python train.py --head_dim=64 --norm_place="pre" --qk_norm=true --attn_scale=0.125 --bias="all" --tie_embeddings=true --schedule="wsd" --decay_shape="linear" --seq_len=1024
MLP neurons of a small language model. Each row is named by its layer, matrix (up: input weights) and neuron, and shows model dimensions 16-271. Each number is 128 + 32 x the weight over its row's rms, rounded and kept within 0 to 255. Numbers have three digits each.
After each neuron's rows, "fires after" lists the tokens most often just before its 100 highest values on Wikipedia text that the model never trained on. A number after a token or word is its count.

L3.up797:124151142190115154134143146166139098084130149075128174144104126177127125127128114038094113136108145142139104085138142158139205131167125146159114106078115121087161116125144117190117162198113156203129115075105137158151115157039107072126083119119084179138054116104108115119112141127122133153137124109129098132171119093123146175132197113117131165138116148152164203089137169129087163167120126090103141099166120202181097107122060174107134197139120143102092141135075093113134099086177107133088125140112134127098119077179117173078091133101049132170167127144114130163132135133147130152155133119179108104108104174121068079107129114132068055124090177163114183100106152160133166112167144081108094134115105103092084145149169179114104121068100162123121144150119138129104119126089141
fires after: "\n" 73, "|" 10, "===" 4

L3.up499:149150113077146182169106119125117084132142164137147129150166142096085140093150143128171084129104117133075168131135102177130110148126095149151076112108103147125133117143109147091152101118141102174096119155146149080164065072103162091117207168172155097163091128128127113118172146163148125137133118129163188126140097073089112126127171139143137149117123163137125128136138156109158109164132129144118153130086151214140089169115141125110101087116149106108178095101119197127181121104064061060145126144197141118130111068144168114172133172077118123153128137132153148101195088104084068194118130141072132148152095114125127133046117151135118120078134113148173157117125106133133134092151071120136132208137125101167094069079128124188123104118099118146100114092125132120127098115139122
fires after: " |" 84, "|" 8, " 0;" 4

L3.up760:137135114154168192106124066126124129097148108178111115119092107135126129098142170137146138093105101073092147112095134134151090163120164145157134136178178205164171140121107071078146126084133126113122112109161134107135137107133166109165114122155157129113116070177119061098154180156188074134154100161177180139104119126098155134127122115125201098126110111162106137125180172079180126093073091149171114201088145139141094144118113104123188168167110134149063101131092133125142133119097093081093137128108184186128120112088164112122094170110147166101194166090142083115145157107156073125107146122102173129111163110149102148136068116164110145126113128175138122068082120095129088093093120135155141116157152121065123147173129180119061058078109160133081105117128128206072085114157154
fires after: " |" 33, " on" 13, " in" 11

L3.up166:133172106123152166123120091108142118136128094139103142127120135110203135124090131161109077069122083104113101089164121037105125144106161117189154118102149149156157168144171177154121149135194140154219139108138149138161130111142154100145159104136114106114148118157121156131077136162134109117115154149195164103095130116183161170084073079091093107147187162121138116119134127069163125113121119147136147201167132083131162147158123079084206154105146134120117109100156105135103059046098091104175116111169157169104113141117139062103154105140144140100116093104145125089155104177154154178142125118140148101197135069128120064166150149147175080106064184130172172131137160092058130121138067122158135186101137114131160105085109196128083128139181043192105124143099169178084118166110159
fires after: " |" 46, " Peak" 4, " Spy" 4

L3.up59:156149115114086161127147132033126128127217147133186085131098140163116127116188135136115172152155204101088182154144207146110112147153110106135115170225117201179132177071120137174131110102131119153123157101163148205104128140066130159108121105142124095131104091110117104113100129147157128114153122118145112066094124134143148209164092127137114129101105105146156159073127152087170152141146150135138159105158075140087062120122141119141053118175134102074137137115064160134116140066117162112124130100131077110117157133077104097122153185135155116082192102116171104122135146116153195120125076115119116108143138124149143096116081134138091207223140114144101095119136133079130095133043103166176151122142132109120070166064145109134162065126095177137163086173165138118101104160120157
fires after: "On" 19, "In" 12, "\n" 10, " on" 8, " On" 6, " In" 6

L3.up880:135154150146100040144125217129117166116148148149119207157168139084128153086133160093132128083101173139168114149132092166069118157157132146085089146152069143099168088101105134143169101185117146161114098129166120159138149160092114090148061098176110161151088066104154099116143165222167109086130117089109183108139230106100167092192141144139128161117170109133175066123134083110121134124176068108123094175169117147124190106154089128161129100170087144158146087140115099114209123112163153125132080186196124144095126105115101120142125114160135126145128160087178107196121080116131160112104135075139082142158127107151124111136145108096164039086013124169116159089099136124133169121148102157157106158108133088128101123141100133137131145092104105102092092127186090163082153109116100
fires after: "." 52, "==" 15, "\n" 13, "===" 6, "-" 4

L3.up171:130126121141184122128051148109140115106115152104160102106158110172139048171135112076119134141141173093110098084121173099150096099184127108149171102080115165167139128146105157183041120148154107156155105137152084127136131160162137157137113159113135110149108167168071102137104165094128123134072140128181119156135137140174132186129123124076160132087146104088115073126074111154137060089121124157016115148155089192146081123148088163094149155163117155108108123130104164185123159094084151138095107182124140147149129094171159178111105150089083092115129084065192167137119092062185071129140184156038177105152161177160147126158121135099137134093133126198127178120131138132122086122108141113119112066093162142100113121125103128096117155061170153147123126192088165113111133161083154
fires after: " |" 28, "|" 14, " medal" 8, " 2010" 7, "\n" 5

L3.up988:142127138111141128150067149146107100136140123124140064163162123124162128102120149094098159105100145191127179151175133106123120129091148120140156175108128130108173141140087123132162136130070170120147096032141130147149119138019135051190112126119127138185097027148099076077097122144164085168106075135122201113181112137143223106171131114138082212087132140159104107113129145142086143158173107110170156124158115122192076102141110100130099087090082110100178159175090127105156125100151093115113142162094132137140101087164136095141116158128115154147136147115140144134142125113143140067178080122085102100139107139099119026120125155148089106138192133073145167133095154107083152198142150119138108216077145121127150087126098152115193134184124097108174160108175135150124146126137163
fires after: "\n" 90

L3.up255:172056139150111152196143160078099161130201103077190138125125101111109107048167089111099161148083098137087127123111109114126166125136138174100116132104037129154113129168118127162144125108085087099171133135068120163133164115065132139154126114116068121152099100124086110140174085190124125123137153143119098144096107111127157170132116116148131119109086135146134102088083146186161130099169180105110255135140124156132099155160113152075074123128103112128135151122161162128199126163136039122147139152104080182105136150087116141122088086164168133104139185130071132110128110155192141140100137129123104158111069096133139106161108105161114072079147130136080145124170114223167144101125121113152127109141111075117144157120188140138076166149161141108193105144148082188138100105114149
fires after: " |" 53, "|" 15, "\n" 11, "-" 5

L3.up1915:101112085087093112196129152156130147117080108118116147174106131141129152136129084108125095147130111082077145123106084150198123111119066138103134158103144121111151084163157079119188091113128066126173152168143192068110150149117105101086100158053102120161084090126159124182110149204080118143126098119088155128210133097122095180152121089186170124153118128137200087082098100058110148166115089147112223145110061161136091166123142095111068092138155147107079099089128147107136209111083127105103134129095128165113094130096111080134135161132182101174132117153096123123081097114128071220134159122134164120145152098129150103111160167177153077127101086119132140091135131132164155106176119135126153095158109160107129086125146123237141086146113163145175092159125098125127140111120120
fires after: " |" 66, ";" 10